Part of a small language model's weights.
Size: width 640, 10 heads of 64 (2 for keys and values), MLP 2560 tanh GELU, vocabulary 8192.
Architecture: RMSNorm before each block, rotary positions, biases on query, key and value, tied embeddings, normalized queries and keys, attention and MLP in parallel.
MLP neurons of a small language model. Each row is named by its layer, matrix (up: input weights) and neuron, and shows model dimensions 16-207. Each number is 128 + 24 x the weight over its row's rms, rounded and kept within 0 to 255. Numbers have three digits each.
A block is one neuron, or neurons of one layer that tend to fire together. After each block is what it responds to, as a language model described it from the Wikipedia text at the highest values.

L5.up309:136117142109154127130132151195116177127121131091136145150125098137175142089119134116139146151132149160130122141103146127115139110080089104133128135125142126163150144127116108120141125107106128138115094165151081125155157078094147099125099129083103132114119138140108093164095123130105150125125112105095126115141135119138131095099113135108131122172182116166097154119167096101157131106083115158128153092112148138148128128137109166135131146159147143118165129148117073098092125130144116167124098129124121119128114106126131142140128127155110156133126094164088148146126133155154132181
L5.up544:139096079162142148150145132122128145111153073091112119086153160082066105141150138138182127138108122165081107098151115138115140098130097147130129140143147106153118135153157126103094155153138158088156111150136121156102097139104128140116140136162155122114109061153131088090129121130135095103098141127107170124175144152106114138088145162054099146081109139167096130115146142159141112119093089146162088121119117136180103134102093149152169094190156106081120142145166158120152109143099100107126111158121117115126144128126220134097152129167147133113136127095146172216117130111099107100
L5.up846:104131131128154150149196130100145141095100126132166114150127119111135111156137147075104128153162150126179145111140130173133145120084144137126201104138146161138126190072146120116153118122081145130140146077152109113121135162131128125105154137142133130104153163132139111139142146146113136122137154135120120145106140119159139144088146141062123121115106148133127116119081100159120140125083096128115126099099114106133139111153091144130143122152125120129141128164105136097098168097116169118097133155103163129131092092134111133089172124089113118119099118167140144126112131129122150161
L5.up2280:115141122141108158152181139155135148110102126159087140127142173137124160116160140137122083133144157114105137102113130161109110082135145074127136162110133115125141120167151129119161164116133064109120092144133101113146142119127128155116144118142117125109127086113104120130105109144090124124075102145094122154146139172130176126101143144112142096124086117164139111157114133135122106145105148146134119131144105163170134151062124135136162093139141112130114110148125093127097153105113121118089126097111110114120121070134128147095149129125129120133101126141145128144167113162172127136
Responds to: Middle hyphens of the "---" cells in markdown table separator rows, plus a few hyphenated-compound middles such as slice-of-life, best-of-three and ISBN digits.

L3.up616:147102105137139131104176126096093146115152139118133132137127139157135125103117127115120128136130120096159134133106155094142178126120128104088151154110059130110158101135139117123121161111139105142152131145093090098089107131085174136147144138174154118155132118115109108152150120122160126118138123130111125137128177101133126096127108102095152143127111138074160092157086093133107136148135146122088148082155103128126167120146140147105112111109093073122106146144116180122105127145106122096108167136113086134154080130154142113105176096127136142171181152138107132149065145127121139113
L3.up696:100152075111131136113155143160120104088183127151155089141141155125116096101113130105092171149107157138112139107104139098166121115103087132103115149119077122111141123110137123138099107115129085110098110134127138137122092108136188120145126148151111168153124129154129109104128107094135136116102163116134091220162159154141138123096137108140086159160110110083137090130094148075119102150184135120124132148122115146158126137098086169112124091126155063126128129105162121141126110097119096148148141110123148112119133098121148159110115106173144142107134124168127179135115145101123114111
L3.up946:142093107151089160156162140157123122097136126114094095121118130111127141137126097144116107121117155061100175170163125116144160099130126157113158104143118124110177126116121119135135122119137106126123164146155146159114131104138155137145136120122116133135120128151138106173163130135109154121085112123122131109131126160111148159106104157116173144054074134082100105140128139134102148152168143130122130123139145118141157114123084098128126101131134151120127150128119134133129074152154116117084123106117114144126158131143129120160141111145076108128134149104166117155126155131096137108
L3.up1053:140138115119121085134053118127125151137125117172155112158122104113158128138127113148105112117140072103127152116085143151161120111112129099105127143123105125085173123120124158137132145129181140128116170132153154158146111129096146126094138127117132148146129174197163096108120108138130117132072140136143136158176151135102105142098133090135130096089118104139122116105140166110092143126135109132114124152137155133162148128158118123124087140136131120113098109135094116124086115140090145190111128102110110115120135167106099126079135108090128146119175101089130145128134151122136165149
L3.up1215:125145093123100086134114108150145108126125118152142123110085160174143142138150160125074121111121137105128122092133123104130113142146148099165091127148122121145134117093097131130113136157124139117159153149110084154086105151147108090146140098150141131135109121134092104103132146139094125128133104138127096157105126140153116129131114132127153071117138099090113090116100113125137140139158149144115129099123139173148133167091180144133104123118116115135145207149136139107126164103096116144142172131175162117155109148122116138136150138142117134087100093134115150104118101122110128131
L3.up1386:115143167095138175134129102126130139117083147154127103080162155120089109170129091142122156109086127166064136130110112155104133121138144117127125109127160121121120146104091142083111137127134130085097125149075100052132098168157119119145121107122158108112084120116116101119129117130138118153139132090111174147133103141150099122148163095160139141152116134126125133104119160141124132103130165111131119147103142138138131145143148147110137101094148143124159139171125144125132081117103133135105138106123122153122096130132127103144135131161136158130149105123106084148123111126093098165
L3.up1691:114128152172160111122112131131109135133111117152120141152125104131091126165108126115112150147152125093108172132104129102163109085147091133150079136161170146108158163147130094153114121107118126170136103184150094146092098098133117126152099122137111156129100129137130129129141096087142100095131123095145143153126119111118111083134098123149090102126190129147087132119144108108112168131106153113114134118164138157129152096152114077167133124130118123143166112125116169113146122146110163142128132143144129158144170130137098130138144127161121125114151123131089131126106119130132187083
L3.up1938:146124093139083113139124115127125138156157143105120120134127155086156100130119179172166119112102108130083159144142124119103150137139078098077106176147139132140161129116133130087113143140127145152119131168146123151126100191148127097169106107155115151111134124126145133192103115117116099156160112086187169132126126136125121112139104120176088130156119145120088134146142114089108108150139099117146119130118126121128161177128165153177118154129132183115109103143102145117110103122133176139157114140171118076120107141060135131156150128131162117136141105132111151098114122104130141121
L3.up1943:153101093114136123114084103103139136094122091148112108094091128145104146119127109148121105155128131133149135111141125104126143134138128109095079145137119107125136133140143133131108105171125132075164115154136073133111064142136102168114157138137147164138152095117175094146129136078134065137118110122125155147134174142164099125107126142154142136100145152124108121084178111128087161137071102126096054130150114103153105120109127126143084121160124121143154118119143115102151122119152121144091129130134151095097105129119151149116140154104118102131153112081137161096088132089151104164
L3.up2080:106151137128153129137103131130107137095110103139125119096161098145154128109119111128122156150096091123138138164108175133083097139079160146116094147145131140144123121132128165080143119167133112171130110152125135113170091125149124103128158090149132133141134173150070169100116100145164105100103152113139160121148128137163107148126108113070111141145160116157117130113104138104108074170128142116132119139104142144132191114125109150121133112100135161131126119114164152106139131127146182114130134088123145111134135108122147171151158136135125174135146155109118138113118102086161127152
L3.up2124:092132112125149109141116140111139130129112133125089106141131156104152102128121106102119140152117154166103114115131150133103154159122123136147133139134061117149132105134138178135079122143105132087169135127156129086148101103156130147153157139104153130127124146144124096143135107105083134080140092186121142144108152129138080141089143146143078166119074114171140123096120125120183136139170078089138099139127163106127129107136176121104095100130113135121209124116113130104109128139125139154125148108142111095121074102090173100139153150134109127115117122113125123123146094121124128135
L3.up2203:138147105113143152116134163108115136140145126149171133163128105125112160087132104114143133086085145146169097121115138113087158123113117116098151157131120122144110126118142115149136105121100146129131141120114088164194101129175106145150102149113151109126134090125068111091147057141103150092108090120093129159113096138165150144088101126181170092179113182133132138133154160131125124105133113065158134113138102157163103144129127128129129120183113101109163121085103169150169111123111151125159133124113150099132118134132150124129107133169157148108182103142132118109131160127122149151
L3.up2246:158157116114109153152141173127126161106142108133156086136071126127128115133144146142132124159123099151164142105128152136146090144072102119110117136174167133143172093103168140163105143146082123090118151103091159137121148107136175139130131157144152097095085122114109143082122121143089153105135139109133125135095156120123106140160106128132103120151148087159111119130109116149122137136111116151135108136164129094123142111109141125117136127138133127122152120088140116111135150115110134120149113094113150110127081089102114115117153109101137141155145157141163144097111148131195128093
L3.up2367:128129143103183100126118145106129122101128093132095120135143142141114163130159153158119159106102151112138130105108119175111145129109124086117138126123155141120115096120139149130130135142121151100158129154141143084091127133140129144136113150142152130118147124099163124124119135128153111103139149109116110158116193120140135116120094140140060143128128138111111132098127121100123137169124086131128108088154094092142154131200174137165107132134177124130152137118168126132129147105074127163099143126090131152109101108124101091124136131141104135081153111133097137125174134098123168125
L3.up2502:140151117132146168085116121121113146117162093121120102124096140127116127115131131153109103092114130145122144137137142107104143118100123126149120133103118114165134106130129116182107101140138153143136134098151127147125117125188140119154164118206127124134111109124148117156149133143118125124112156126117123150131107116114104102160179105151146107139151146110133147151110135132090124106164104151101112162136147102151085151153118116086082128114112080132162160093131155114168109160158133101150140134133159164145119171143115142101149112100112100134128109117103119040140111126140090157
L3.up2512:132128112156134142094140149132133186137078108133136135146111155121091143160155109146129106110123116099142130111151108138126203125105111120141122151095138114123122151102122147170121112081157126123111125147178166163138152090136095154110098138124123121104125143109130117119127144121132109149123139067143162102099128198134122135100166154164161133158123104158109121080088122087117097137159089109145158132131159131108153147118117139126127126096117147140147122116134118131117117083112113084139127091130133134124100136133143157152082132122128190103133120105132183129186142137108130162
Responds to: Tokens directly after a non-final period: decimal digits (38.5, 90.7), abbreviation letters (U.S., D.C.), and domain parts (.com).

L5.up314:111135151149143098115122124140129118109101086108103161131094125102164132135111118169130135098158095087112137128140145138120120106135149148145095115103112138098126113101131140155150148114119100131135128088140103071131148146150143098133110111126088123129133164123186170138084144073155175103116128119094088154124099167090128151184173090143153126161115163105089117138135097140088112149157165111156124094086099142090162091115149191169126142121128138115083158094136166064118137193155136130146098093148148145135138089139149123095095144087105110116128106125097127121105125114123070158
L5.up1660:163130069078116166186112110142136166117103127101136133141129111146123167133128114100128151163142081109109154138091112147127098160098146110173121082155105144092136123152105090132096120145119126123136120149141118087121115106147123160107139135123176102079138117105108126158087166074153153140094107138144120149162131167119141091180076142151134125141144134130127102127123115154178128112142093112157086091169148158093093110095145126165159087163114107119118134127127114131147113165185137143119114112131142117124136083126145140111084155136071120156125139110143139169144109116112111141
L5.up1752:153119148153130094133113128137115116093097122165102163149096143141122121111146128142102100132089096082131143142126091098150139082142119122120101126139144125108165091151140141098089112095119115124097087126144095091161123133136139100141098105112118159165114100132140144104113137163113163092095136120112115149128147144142105114150107154155165163101141098138135150114115102123118115137139098080122113110140138097141143129141153120168131111116143123108083136135115130117104134163113132108140098122172110169131153113099136120140163110146107135137110154103140125187162151139122133117
L5.up2327:078094117111136123123116123125143150116141111123128149173164147101163087109129110126101098119116117138160105116106105176091120147108179139116119107117127178122134168144106142121115110137176118154156112094163165143088099134129117108105069148150145119121094146133118157146126155104130134128093105156137129159117162128134147145093133067127104113123137136153091152142093097130130073108117122121136142105088132070106109111124165169138138114131111145114095141123089127145097102157098103108191138152179146130150134158124143102122169163144120127136165138153081121121094152137103147152
Responds to: Final pieces of transport words, especially "ad" completing railroad, highway numbers like I-10 or MS 19, and train, jet, Air.

L3.up133:099162107080096110101152148117128120164125093176109140132130098106142134145128147183124111099131131103152123137173133110128116122161171134140107137130097180099115090121146097100133105149110124114088129114165103138153128161161153092132113163136118165105141134152116128137140123098128154110145182176167108152140110114095088107190114124111165108106161143145132108154092126157104144105190141111106159115147099144073143145111093123126140116131132117059111177116109144106117128150125157140162114154131095133128172133127130119105126141137150147134124109120128138116130150133160149150
L3.up391:101191132164093125156147188110090142135111153125106151122137141136120141147110128136150149161144141120143152121115164138160127138119124121084152138094140144153135102028087147144161095149120146099146114152138123063136135154116124095117161111124140135067122101129169144126179097129110137121101077156118136174144120096138081102120169125141133159130132124107108117120102150136119127142164117142128100070134131138130118105096138148118124107140095131091119177121115119112153070137156132157163117127155162160138115129121136121143125189161118110153135171120116142117118143127111120135
L3.up625:141132144091137148132139123131126102146150129147131111095141136151110100127099136124164133087106174165147114144145077113123127172160143124141107100122151140111171135132159127062160148108134092164123165110101105097121150113145156140139134113121138102116189167087076137179156123127107116104151145121145166157167143148136138127132196136121129137108136154151160113110144137133156176093168126177107117138140145113137144130107137165116117140124145143142112160114119106144120151087104147114063106103111123117168157133091132181173143153137154130130123145150135126133086128123114132154
L3.up647:123118154107090134113162121127112096094109060120121142156119123107179135140157115156112112143100128100186103132114147124103123140129120126135118152147109144097112117121096114139138134133125075160102192108144104153146147085168166100088157151183169143088138160120146124157124113097116140151146145140135133146138110092101118137157133151140125134131125124089163125106127123146131160127125142145112130133127120111152150087156155196156122188119130140116174143120139123108135178158141135119153071115112129117128167096124105144138122143114105153118133116155129121115155126114127127147
L3.up767:099120094101149118165150147089154154209080090145143163103126121107110130144107105115154091139123086085141073158119152097132198145095143129139112103128116151100102167191137092104099117136166141125139120117121133114117108087128179139138127134124139104097152115099185136082141155090149128105140155122168108154133150147113113124155128153122180131125148112122139125125107149162136108132083091138121109130123138145070150152146163116148131133159083129126126170171094133067086151120166137107117096092121146114150143110109117116149136145150139115089163144144128118159123141099069137121
L3.up774:133126163107087134119160105160156120113149120115117177072138163107116129126087120166141110112137129092142117115119105155152155086095124120159064108136118159129132175085156156123095170098089142090115078083127122113163122137145155106149118119161101091136159151105138116094108138141185137086159156156112115111087118150102139121172112133139122146098149099092158124161123096161152141123132117171097104137141143126095133095146127117168127134147103148164119132155124140093087105151187122105107113155129130132139128117153122113078122127139101103160098163089106114130120153093131083153
L3.up974:110130102148091117142120105168104132117108116115145154127161158124109135096128155105079120132149102113112109093103146142125103129075183119140139133113135120146120116131127160147138159134107105140118122138130129123164133113134120129115113151164143095143096154142141137179139154116137087137129130080134143085086073120108137138146157145142137126138132144111126085105135100133163133214135152105107110154130130114104125127116136116106102133127139162141141106137126124077118114117136073110154136150121135124157101053120104098144154109093114149129134131092156125140152159130152145142
L3.up1524:136150132078104117135165114135146076161172113105083166094135138075173136127106138133124090170125168106112152170189132118123119119103155113142120128159117142092135139113115147126126142114149143133125147121124162084124148117140124124115105140105171117129119082123135140133122136110114141115125131138128152141158157123084140111110094101157145097165118150134093105122115111163144141123147132142120117118127132150117145140133118142143092101145153140132123131133145132107119139160132090143097112148153108108089134100119121130125120141149122083146084141113129126142162124109137135169
L3.up1625:104136119145113152154137117151124150125107124127156126155105157120085132110118130117112159102154172146070113118144162114138145102090120129115123131148142130132152142095142119147129135125084103091126088091140107118142117125133170124136128138123135099126134119118131137097146135135172111143129129130104160118084108117119111135143088176128138172130131137092122083140170139111138130203143112119126079128125130121086133135107147169130136099124098174171112112120119167135108141149152122106164123126068129134143139092114129167145125126120091106128118125155141059127135146114151163136
L3.up1723:102173132153072077141102104154154101143135122157145201156134180183126126118130146132108103131085134092110131115166171177165159116120161151118112102130097090144106137133139128143115120153145143144127087112142132084132127157120081094125120112149120126117095182104109179121101142105114146121087117084151135112159115138131122127133079120198143151149145131124125141138145101145175104097111089140124085139152125090120124115140131138161133102140114121126107161069129154138149089137142147123132145123066111108141085127135135144134120189138107134144126107092109129144184112147153106137
L3.up1850:113182139099090182106149109120134094145120086121119169145108125116107122131133085129112143148122159119061065100139134114158127110126159098151095143105136131044148104097148099104109122124076115120106153088137076119164124126170138107150177173151141133151185156142125123126128138111145151115150175115140036100145141140155144130169139137094122158109160127134141088165109101155134137136137148118109126151138160155156140125118140115113083111086132106126149132128138131134087181117095099112149119146118143106125154106143157149186117107175111136186161139146139123111146096144101127161
L3.up2171:143129135126126122124167140127162087123107102119115124094141186131170129080126151139121159133160119158119137159147107158157138167135171105174120113134141129148145109133126120111137136093159145177102142111143119107137126141141161118156190137115153117118129118149112131128150116163125123136159111155126125109130092149126111124147136119163107129145095126145142137130108129128152145133170127158128131111138140077142118155115149060116096104106130135166128159125125131122115105134121109162135113140150138105123155133127095145106126102146156123132131133145120151104156132122092116118
L3.up2290:114127144120111109109161138130168189137094128126119150126150147097125086151144142161110127109106136130140127170138152137156118156107170164138096151107122139135128181129103119154146105105124112151128095124168082116184100098128096101148146137143090108111128115125104178112125153081137163145191141098136120148102111115089120106161164123135079107138130140113092112127166137113104100123115152133110123127123113116089150139122115073150124108149147107134139160093166147092129148092126099111127121159144139131127118133116110105139116128140142148134147092135105122093166148121114123149
L3.up2332:142118100090114105096139159093112105107142141137138138143084158134136115107135082142117180139142168096112127122155113166147133127124148095105114105138122143116134138105138146088109164173074132122110173119117070117115091107113134051138125155142137152130119136121130108104124142145157147144099075134128127112116119133134113122132120164114090166138105107167132154148136140114113125142094171143081040146139078091107161127106186111132136128125140141115091147113110167085103139164075114094111114099122138137154141105130113128124101135117143133131119084176134158096149121148097118135
L3.up2522:138138152167146163130128104142123138110081121156112125132126156105132158117112080136147091102100124120119114131122172112118138117112105125110131107136145117139146160108153148109137092143106091058091111150107131129176116109108103135116108168128167028129159148118089135095118059119132144112110123129127135110123154109096125104149112168144099156125148136103125135168114148133187139117151111149086104115144152123107153123150198112155177160157119133136126086095089121134046129153120101099121142120172172133132119166105108131095119157143144138116112156106139123132099137078114122091
L3.up2526:110135130093133158101169109111158139129143143151063144136118160124176167156158118128145110123124159160135116160118128129176133141084078150086119103117114166119157120136174133185125110133097121129108100118136107126156116087121144115147106138118131098132133144114135142132090150128154124114175158118145155121091146162101151103174140129142152121149150090136102056159146144149143117124134159094116075130077123124142153143107149098132106152150112128119196113097110117142093107144122168147114094122084121120126133088118161132127117096119144070124124135147125105123115186121128149151
Responds to: Prepositions and word endings that express location or spatial relation in geographic, road-route and building descriptions, such as northeast of, adjacent, bounded by.

L5.up210:103126126119148165105158079126092156113068132152097137119107101081154135138115122142131120136111105143168143163135126152132178117116156170115120135147135105135124119082117158096113108147116138106123137108150106138150132149099109145148130127156180132110191100135156138145157136122121106176122147146106142113118095139193081128108143148165100131128133117105123145096156114133146117184134135175125101099136132122143123109113141093177127139130101149145144090128169133114112109136139097122152138179144159124101175119114094177131142139117106117150140113141101126100136112137117157103
L5.up422:145120136160151166117160111159105106102144152146128168147177102100153129133129120166086126118082095144101152128143147089110150146110145120073130144120140127187149113105105127120121187114088145064112124094122162095118112136127162131114174143128128082125140131103123140098147147110142097142070136119147113096107127127137138140119109130145109148144156169119076123116120116104119108096137152095154119167090095112140128125121173116159127116091081111163144140132144163139152094164088152125115131133151105118149141140164125087138076142088154125108158148115115129148100138085136133117
L5.up1756:104124126092131173109132101132121158107123121094117164108160124117063106120151147158147123133095073093125123143118117125125124100142102100131116122162128172123105158134155109152134126120170115140122149115116138138121103117133144150104136117159112132118088128078156084132115102124152131129125154082105092115119107138126164119145117127142082160107128111134156113112088148126164137150139173145145101113122148135117123114089151099125167102137109124125126158139151124143113181146134112110175092092113130126105124097111160090148152142158082126130201152082132150122142135138131147140
L5.up2034:139162124118086099149103113124125120142139147087122092112138134111134130126187138150112155113128072152106118170104151137144159110121144100148158146095104117153109105112141104131141125168104154148102164121153148130141129160145135159083166102141117109159164152137124131119161126122051112144110138122116151092150118157171124127151142128123104135159140121115167151138172123114138127140140098138161099125180090093166126103153145133113117096159124090089106124105173141146157136136069152105127113140156087132130090129154064131093125101146105127137119118118084179148132217140138128171
Responds to: Digits after a decimal point in table numbers such as climate temperatures, vote percentages and counts, e.g. 81.7, 45.94%, 54.11, plus a few word-ending pieces like Roc-hes-ter.

L2.up957:128151152097111140115157135138110112188101097177079117132067145103149169119131116105111137132109132104148130122088141157116117148100134137113131078158134142125152105131138095147097172177101141110112119094154125082154120139155139147122109148165121115109140158116144104095123143111141163112116144139130132118134071162107115139175139150136160128102107164114132123170164128133118099161117145136120098138094100115110130124116115168129134158167098148144116154104158103118083119139176132117172098166113124162121130079133105105139139163132121104108110126109163116125112109066153132134
Responds to: Prepositions and verbs giving location or route in geographic and travel text, such as near, from, toward, passes, flanked, above.

L2.up682:118135122126083140134101106127142121179105112135148128126148183121114122124146093129141137141143121096152115122140131128129102135093117132116163109155122121121125098100101104141106145160101116141131086126126140084104163178156101096136086087102150089127135059131122108109111125129136117079145124105177117128163105119146138147155161134140097155142160116136100157109135138136140124125130127150104077113122184058135135113106098102139128113138147119138143152123102155095105146146164140158110141089147091102082148124104124107163076109166156140147114110146132134114102117105100153123
Responds to: Dashes inside markdown table separator rows (|---|---|-) and hyphens in compounds like far-reaching, plus word-final pieces such as Whe-re, Addition-ally, real-ly.

L3.up144:107145145110145090142101174138140106129139117074119124139121137132121171113082147133088090110114126136134151109103089117131161077136148099140171112133123122117124149172152151106081121132114096127109116126130088157108110092095095127106111143122117110118133119147133135147144117117095159132134167183117094127160102126107120180143205108152126145167150156125128117128119139123121137101139147107082207178160151124077150139111146117142140114135145141133112087141061148134090110134136162085174133154104119123116122116159092120174129134112090082135075107128132120177161157111123107128
L3.up267:101105155117125142082125117120127134111119145147112177097096094117133113100132089126094156144158110133111142109163136128127128122173167122136063094151143133147143145157113103146119127123154130152138136117132114111108103131167098148152119176126113154141074135188111130139143132122129166137112124101170149110096123074152121091120119105132147088117157203162101139120139147130122104129116163142117097136128136132131137153092120148116138130145120161096175097117098113115110127120126126116106135131127110136115082112160137043119098142117160132141161106148122119138133164120130133153
L3.up329:118119154094151142129123103144114091125105128126109095119128142145048157134074121142129121099104126139110148114104176122133113095119130124105126101140132150126136107125163132115110131112122138095145109145119134068092108149149142093100157111084110119167120120134106137119141104133129130131124128119124145111134117112163096151076138131095132124104155127138136140136124113141110130124120184124079087145137156118099093089137123133098169174063155119093140131059146105134121147073109151119132136142127140141179105146112117128153127114132112139109092151139108132202114146141134100112
L3.up354:145097131095119144117132136118089152133136119114147107159113153147167105116153119129121128110149094139096128143092114106174117108127112111184130097147132125118133136118168112108064134148144133151113117153092150127140120154115174082168116110148141125138141175149138143128146100147146152142108139160153138151177168114159073157121094141110114090132153193141115107128140120137052086136136107187124113123177178121104151113136144142118117133084074131159116138173125139175134100159120161109121120129099130131130105147133131132126106090141133148120149169134091090112150132131122110117
L3.up1115:112111113135147112133157156108171180147112111174149093099090149137154112128138129135148115160125153131140156145156108097113143153132135124126123128144104102111107144171140136138134109133095145144081106144111123139147105141086092142123121152126099135097111135134125154111085159135096132088101180074112097147153082157125184146128089117129116152097116118151150115140116136138136117126119126129123072143105113107109182123095125133164115161150120148158117156096160122160175143085145127106110118073134074087137136128116138129064159148115161153177150168141142150092102140146130094092
L3.up1195:128121103145122122127095127103150127127163156114102160126156141127132145108085095143079147117154110099091139102127147131082104120129108060135071129147114143152122102095168125139114109097151122141126135146087089089146109107111164120115105126120128137122166154161089200143124144095145155152156142135141154135125132143133134125091133122105112136165126107129134123162166128132125123140100121130129133121096126098129139096144115139133100114092129145117068150095116164155121119092126099116155106126107136131103150110075128121168115161150122131128155114121123112104110148153101147159
L3.up1374:090091124142079100146121151118128156148116139125123120138094173125138160141080131125097122137129087151111141109107104156133117116155193137156122146127154117079158143104147138129138122119129127113156132082126166142126126104101106108102127120124117119173108105081141103109139115115125159123120178117110141119100154146140141126106078124114115155170143126173152117195127101142125116120132111124079119120136094152153141098133154154126131146128131144129096102108106118137102108120091135157123104122139105116138069124120104122124141147157156108180141125113115101124086132065128150135
L3.up1467:113129117103108146144091109163118135119115160151149152125149081132147131146130082143136176065098171155088122159146133090103132113140124106141132104121094174142145148115131090122156104116134148126129154152145088124107177144127131126113118134133168070124157094121174154127127143101189144116143093114185109138105114093137138105130145144125134089143132116097136129143140105142095123100130143127147109127092123163142165117112096175138142123124160121155147131165135148139077082128137111154125141120122152093134109123106154120107140153134118149165110129095098074116136143141061153162
L3.up1508:114101149108151103124126167096148129126109097163159118153124126116122191140138115132120145126109117109126073104128133125103132085077100118143177169153152084133125104106140116151099169149150145086083159116116185193086096122148150122130114162131103130140121113145108125136105111122145137117128119151151142090160144092139128100117135110123177066134128097126092112152132122134154095160091132074128140095103125113135075128139105123167122085131086113148138106108154120152134140123143119119168151135166177109127165128155110123108078128128174113089158084154127127098092115100127119122
L3.up1663:154140145150114174141143132139151169101084158101143123104124106132147112097157161145135154144152134115140088155135157137150111128144128104121126127130100125135137137132117162132153104140112106120107110148094150118150152133125141148108154086097114154141158164116118112093112123132089108113103125122145100102121154133134131095112092153124151133097140120147124101127088120098156119126110107171158107113118170134085087082145156100159123134152113109140127121131091140125126138136150083121120145116144065101127089127102120135132127115098112123164147149131108120117125094146110102101
L3.up1667:121085157135166109108098165106066090107122103087145135098089092104121124086145133149101102201108126157116134115123099116136140123138117137130158103122145103149093133135139124108080133128106134101173164159107113117077118158140130121167088101120120108087133086119132138166113133140102144096125157102118108115133151142147100122129122120156116134171128159117082159137113114121186101083139133131132121153075116144118105134094123096146146165150157099148161099152156141124155157096065143110139133079140199131166111125100141138076107118135151154167141151095043128114129120098145154167
L3.up1790:098151088157090084114142144133124140134144136157132134085109122117158148121145173087094137146110143100132126128139132117097106100148092128127135096132163152087124126172104124117128120154083173141140132118113152139100157100130099114136161140144145124085130099149110101138119142111148124145139108105127108128149118124120127095121110115102160133135125157177170129158163099119097065117098155167115142080111124151149110147133142152126116114135134141097092135123113193127124126123082107163162129123136172098115130075109144117140155161095129103155125118125146121103129153133113148108
L3.up1984:124116118133145143146139168153105113075141132122125113156118118105109111133137128132156127138120164161130105128158061125132134109157146113100170112114115148159133192124095137113092130153098087110158162152100169110156148141104127113088119121128124113188159139155167105153126087097145139104122132179131153124115137089111147136145137137169101078105133136105118129132139120117144180123138098126111130161141088100132144077086114092127156115111154153135153138159089105133097136130145103154168096125093160123147150132148112144127115107123127138177110124118114136148125128104151090099
L3.up2180:090164104161125152154139105139140121128119092116094101114139099146123111113093185148152104119151104131077149111100159121139114196112151122129114101123115133146125145145098121165113145160109149130131121124162154174111106162091122151123141116112080073121170121104126138114132155146136157122083103104115087117141142110114162158132140166175133119122161091139134143112152153107122099129119142130131171145072109164156151103085141165091147135162141144165111145079134133175111127101153062095149141129158118103128109144154166094132126140130118135122132080127155126145131120144088136179
L3.up2406:094081160102130102114126069117099178125136127114150136114110111114162118138126153160100110140126069153120128136151086095100144126144139109108115202161126138101131168084165142108135119123136138173104126134168155101115095098119141131144126111131118145104139129125183158127162105144167180124091139114088107130141195098128129138131136125129145102155135119142147141110103143086112109098120161101128177117133108141118146099123071148127116110105134107126160103149142153151150119102136123158114096126142125100112096116111123118183110117116134114163100146157120108105123152117147145098
L3.up2412:133125155082179158080117087119147151151115150119153139100135127118138103093134150106092126137151134138164144151170163111111126136116125118106158108160158122123161104105130117119145164123118076125087112090097166157130129149126129100117115131088117140147118153169164148109122132146125126099164108131162086163106131109081102167131091149083158122159133147135148088161132086127116153170144101072131116139130113110111144128135084160157159135146152157122111129083169159134149109068163142111103136159171196104155153094117137129138089164145171136141139129153131101141150109116145129129
Responds to: Mostly the third dash in a markdown table divider row (|---|) under sports-table headers, plus mid-word fragments in names, like Oedekerk, Ohio, Jayalalithaa.

L2.up1329:106119116114136106128130107144104114115136109120116157100108129121127123128120149162150078085147123069097135151099133115162106158151135131157162131135076177137130111089114132115080107122143086103137162159156081136115142119143125140150126127112179178129164125103174120120161125123128133091126150115098139208083154141119141156115141119152126112105131073107175144148140129167102096144146138109145097121178162093161176130114119149120184130131144156102123128073155202151082124133141095125125087111125102137131116164151151177098116116154096129052139116150149144087149088094103137103
Responds to: Three groups: the pipe opening a wiki table row after a heading, digits inside numbers (0.80–1, 58.1, 31 July), and mid-word fragments (Auxilia-ry, accomp-anie-d).